MLP neurons of a small language model. Each row is named by its layer, matrix (up: input weights; down: output weights) and neuron, and shows model dimensions 16-143. Each number is 128 + 24 x the weight over its row's rms, rounded and kept within 0 to 255.
After each neuron's rows, "fires before" lists the tokens most often just after its 100 highest values on Wikipedia text that the model never trained on; "fires in" lists the words (lower case) most often at its 100 highest values on Wikipedia text that the model never trained on. A number after a token or word is its count.

L3.up296 [149 106 186 102 136  96 169 107 121 149 122 110 148  82 117 124 153 141  97 146 135 136 181 122 158 133  95 148 159 151 121 132 124  68 154 111  77 121 121  87 127  94 146 105 140 112 130 110 153 151 122 135 118 114 116 138 131 154 129 161 129 106 173 138 113 139  99 171 169 132 159 130 145 119 125  69  83 168 123 160 103 110 133 145 108 146 126 111 122 184  92 132 148 132 105 111 111 134 163 156 114 139  78 115 136 133 117 144 125 141 135 116 107 129 113 110 116 100 138 174 129 156  92 104 126 133 103 131]
L3.down296 [122 108  99 200 129  90 133 150 121 164 134 135 108  64 142  73 105 136 141 138 136 134 128 132 156 168  85 125 101 121 165 186 149 119 124 167 136 142  81  99 134 128 126 105 140 117 134 136  99 108  84 149 107 111 116 150 123 133  82 133 134  69 147 164  87 104 101 140 131 118 144 139 156 125 102 138 117 112 125 142 160 119  85 180 104  77  97 119 131 157 107 162 129 151 143 145 141 120 148 104 146 114 107 140 104 141 124 159 162 149 102  97 114 118 114 156 163 155 117 123 125 118 131 147 112 125 153 149]
fires before: " " 41, " the" 12
fires in: "in" 66, "during" 9, "early" 8

L8.up545 [127 139 120 116 146 107 116 106 130 127 142 156 171 122 135 187  90 108 125  64 102 158 140 133 173 101 155 120 108 142 153 153 148 155 124  96  98 100  71 105 160 144 122  83 126  90 142 141 131 113 139 116 103  94  91 120 154 112 122 104  93  98 131  97  98 147  97 165 102 123 141 165 115 124 122  93 114 112 163 102 129 140 162 133 118 112 105 185 102 124 128 135 169 120 152 119 146 108 141  98  94 154 151 100 152 119 143 113 113 103 150 132 111 111 128 107 148 132 151 135 126 148 137  91 125 156 140 115]
L8.down545 [114 139 118 141 130 168 116 135  83 135 152 125  84 164 136  99 114 179 125 132 157 130 154 133 145 166 130  94  74 145 126 156 147 128 166 155 126 112 134 173  44 164 125 108 115 144 121  85 103 117 127 157  77 148 162 122 146 108 186 118 133 112 115 159 132 129 129 159 158 110 120 107 131  94 159 117 146 115 100 135 137 137 111 130 112 114 110  90 131 132 132 122 142 129 121 132 110 119 130 137 119 119 150 135 114 123 129 158 154 131 126 163 124 152 141  93 149 121 119 134 135 155 120  92 101  91  85 141]
fires before: " the" 39, " his" 8, " a" 4
fires in: "of" 48, "with" 10, "both" 9, "such" 6, "to" 6, "from" 4

L4.up624 [102 109 203 129  99 124 121 149 168 123 131  97 119 108 169 161  91 171 115 134 143  90 149 130 131 111 147 122 135 113 164 106 113 149 133 136 137 113 142 132 159 136 158 122 145 144 129 117 163 118 149 141 127 105 159  98  81 123 108 186 115 107 137  98  81 129  84 147 127 126 100 137 100 145 128 131 110 135 137 124 107 153 113 128 152 170 126 136 135 117 121 159 158 142 113  81  98  99 127  91 164 140 136 149 105 158 121 102 152 127 143 108 110 135 147 130 130 130 156 118 109 125 120 153 130 143 108 145]
L4.down624 [136 127  86 132 139 136 161 117 112 160 123 129 136 153 131 148 110 106 108 105  80 146  89 109 139 161 135 103 136 105 113 128  55 147 128 155 117 134 121 118 154 138 126  96 118  92 115  90 128 116 141 125 138 144 140 142 117 159 118 121 132 114 140  84 117 182 100 165 101  68 126 142 126 104 114 130 162 142  79 138 116 119  97 105 124 151 129 125 125 162 169 135 171 118 162 107  98 172 144 118 101 119 170 134 117 129 110  91 104 138 157 164 134 101 167  93  88 123 176 163 111 128 153 154 132  92 137 134]
fires before: " the" 18, " |" 17, " –" 11, " by" 5, " a" 4, " his" 4
fires in: "at" 31, "medal" 14, "candidate" 11, "given" 10

L4.up370 [106 116 105 110 129 163 133 131 152 113 135 134 162  91 139 143 160 145 156 128 101 125 139 151 164 100  82  91 147 153 180 155 106 134 121  96 122  75 161 121  87 100 165 149  64 128 157 131 164 154 115 160 122 140  88 112 146 146 142 137 122 165 112  67 136 117 112 140 128 135 150 125 134 155 158 152 128 128 131 128 110 130 108  89 124 161 133  78 156 185 142 139 125 156 138 130 101 108 141 117 119 134 108 124  88 156 122 174 104 120 102 123 120 146 141 135 126 129 155  87 142 114 125 129 118 134 133 145]
L4.down370 [ 98 115 128 124 151 168 125 150 139 173 209 163 117 153 133  95 123  97 139 154 178 114 107 113  90  97 130 145 141 104 117 142 142 164 124 109 116 124 150 123 118 107 161 112  95 102 151 127 114 147  96 100 125  78 156 156 141 110 119 140 194 122 174 166 104 115 141 109 107 136  89 124 135 155 162 154 165 130  99 134 137  98  89 143 124 136 155 145 116 135 154 110 132 118 116 119 142 116 102 116 133  73 124  95 150 170 102 175 126 113 109 156 120 137  80 144 127 111 145 142 121 101 132 122 125 160 104 130]
fires before: " " 64, "orth" 4
fires in: "april" 16, "january" 15, "june" 7, "july" 6, "october" 6, "november" 6

L4.up435 [133 143  94 143 178 154 127 138 157 159 170 144  97 132 103 104 117 154  81 110 132 160  98 112 100 119  96 146 144 102 178 146 131 132 110 104 126 136 124 146 123 121 149 123 159 121  89 150  92  97 113 151 118 147  99 142 115 140 154 136 118 132 166 125  81 125 128 141 142 101 138  84 156  90  97 173 120 164 109 160 126 132 109 113 147 100 146 172  84 165 106 131 185 189 128 109 117 143 174 166 126 114 136 152 158 118 142 147  99 151 123  96 123 114 144 101 119 133 102 100 129 123 132 114 104 161 136 132]
L4.down435 [113 153 150 162 153 133 157 143 155 113  95 162 145 147  95 105  86 170 103 143  72 142 150 159 118  95 127 134 124  95 159 102 148 135 141 134 167 100 140 141 142 170 108 125 130 144 160 130 126  98 127 149  98 114 121 119 133 160 111 148 130 122 119 118 138 149 127 157 147 136 155 141  95 132 116 115 137 132  97 108 148 106 135 110 148  75 115 153 144  88 109  83 125 152  81 141 118 120 158 164 111 137 122 172 130 144 113 128 114  99 171 130 122  93 127 157  98 174 125 122 146 127 117 123 122 135 142 122]
fires before: " a" 24, " an" 12, ":" 10, " as" 5, " the" 4
fires in: "is" 35, "the" 6, "or" 6, "known" 5, "american" 4

L3.up2 [142 127 149 100 136  97 119  92 116 119 132 161 127 142 140 102 137  78 134 126 117 170 140 118 167 137  95 102 119 133  90 137 162 126 153  96 135 132 152 109 183 107 136 152 120  87 172 152 124 151 145 181 135 147 115 124 116 108 107 120 136 110  93 120  93  89 124 109 121  88 160 174 121 143 119 111 160 109 119 146 116 139 100 140 164 129 130 142 130 102 104 115 141 142 149 125 125 114 109 147 154 151 126 127 119 169 103 172  93 131 139 141 139 118  85 130 113 140 187 104 129 144 116 154 150 141 161 138]
L3.down2 [169 140 154 160 179  69  75 126 129 121 154 121  99 132 136 127 127 117  92 144 102 165 132 158 121 135 132 130 133 160 113 124 164 109 105 112 155 110 135 121 105 144  91 126 112  86 135 106 114 119 100 124 134  64 137 109 110 110 131 119 123 128  84 105  87  97 159 125 137 106 128 134 150 153 105  85 125 116 113 110 134 130 145 104 136 127 129 195 175 105 115 165 162 159 141 126 140 127 151 135 194 140 140 156 116 124 102 167  97 143 114 166 146 103 123  87 163 149 106  98 125 118 144 141 117 136 185 147]
fires before: " " 26, " the" 20, " a" 8, " November" 5, " April" 4, " June" 4
fires in: "on" 99

L2.up507 [118 123 136 110 122 162  65 121 180 122 163 139 117  87 125 144 100 115 146 144 157 108 125 168 150 139 145 133 114 140 112 118 117 100 132 118 143 137 152 126  76 164 139 134 126 161  89 130 102 141  91  90 139 117 110 109 120 135 164 138 119 145 130 125 139 116 156 145 115 107 137  89 126 128  81 132 127 131 142 130 123 126 113 120 142 165 131 138 127 116 112 126 142 119 135 150 139 126 136 136 155 118 118 124 120 171 103  74 122  96 158  93 133 176 136  94 164 113 117  87 149 178 153 131 155 108 169 123]
L2.down507 [122 113 129  91 120 127  68 128 146 128 143 164 134 112  98  93  55 127 111  80 123  99 101 158 113 126 180 168 155 121 132 170 107  78 100  97 132 138 134 163 101 164 104 155 130 112  86 125 107 139 144 131 140 118 127 125 128 159 145  94 119  97 137 175 151 142 142 127 160 128 133 108 128 142 138  79  97 146 152 129 126 127 126 119 125 151 134 172 105 123 100 137 147 151 138 140 157 123 168 140 153 161 183 105 125 135 146 104 148 123 124 127 114 164 127 125 123 110  86 134 152 121 110 101 132 126 192 124]
fires before: " as" 41, "ical" 9, " a" 5, "ic" 5, " for" 4
fires in: "such" 36, "known" 32, "historical" 8, "historic" 4

L3.up248 [ 99 104 102  97 221 139 110  98 156 154 174 124 119  92 127 163 121 167 128 104 140 124 139 122 124  99 121 102 133 161  97  92  67 111 110 161 164  97 144 136  82 103 133 131 129  90 143 158 166 137  75 153 151 153 114 136 130 188 154 100 123 141 112 108 118 141 109 112 124 142 159 130 139 120 160 122 129 131 106 142  84  74 125 142 146 147 142 133 123 143 125 142 130 136 130 140 117 129 123  80 105 118 122 115 143 165 132 133 128 121 133 140 126 123  70 156 126 122 158 122 101 118 109 152 146 122 150 107]
L3.down248 [102 123 112 130 130 143 144 124 162 134 207 109 150 120 131 126 113 162 119 150 154 145 170 137 137 104 117 122 101 142 103  80  95 135 101 128 123 103 126  91 131 103 133 125 106 147 157 168 164 113 126 155 132 147 129 114 153 157 173 111 129 148 142 145 130 134 115 127 111 115 151 131 153 159 144  86 143 171 117 157 103 103  68  93 163 123 139 140 110 141 148 130 145  89 124 113 126 119 153  94 138 107 155  80 111 169 114 134 149 105 106 164 146 154  49 125 142  86 128  85 146 109 109 143 143  63 129  87]
fires before: " " 89, " –" 4
fires in: "march" 27, "april" 16, "september" 14, "july" 11, "november" 9, "august" 7

L3.up110 [131 185 166 111 123 133 112 119 160 119 137 151 140 147  81 138  81 130 117 120 123 107  91 119 142 121 134 110 101 182 131 116 135 106 138  91 134 167 123 121 133 141 137 116 105 124 125 133 130 149 116  91 128 124 143 111 189 140 102 128 116 134 118 122 120  69 149 124 122 101 151 122  94 117 121 118 121 150 147  95 134 146 112 128 169 141  58 155 168 131 112 125 114 128 137 137 177 122  78 143 107 155 110  94 157 128 131 142 155  58 117 141 158 110 143 135 154 109 117 105 116 119 130  98 131 145 105 131]
L3.down110 [ 94 137 128 146 140 160  97 132 151 145  85 174 109 119 116 119 112 154  90 134 180 104 122 138 108 103 144 164 146 157 156 127 134 105 142 146 158 124 113 102 101 108 128 122  93 109 100 126 109 140 135 113 138 133 141 116 127 107 107  74  81 106 110 107 145 107 158 147 113 111 131 133 118 128 142 127 137 136 113  94 158 134 143 159  94  95 115 170 124 128 194 125 106 136 123 141 133  97 145 173 131 141 160 170 167 121  73 106 176  72 118 142 133 140 102 129 154 106 126 122  83 167 135 136 134 146 155 111]
fires before: " as" 25, ":" 12, " a" 5, " year" 5, " in" 5
fires in: "such" 36, "same" 22, "released" 22, "described" 5, "episode" 4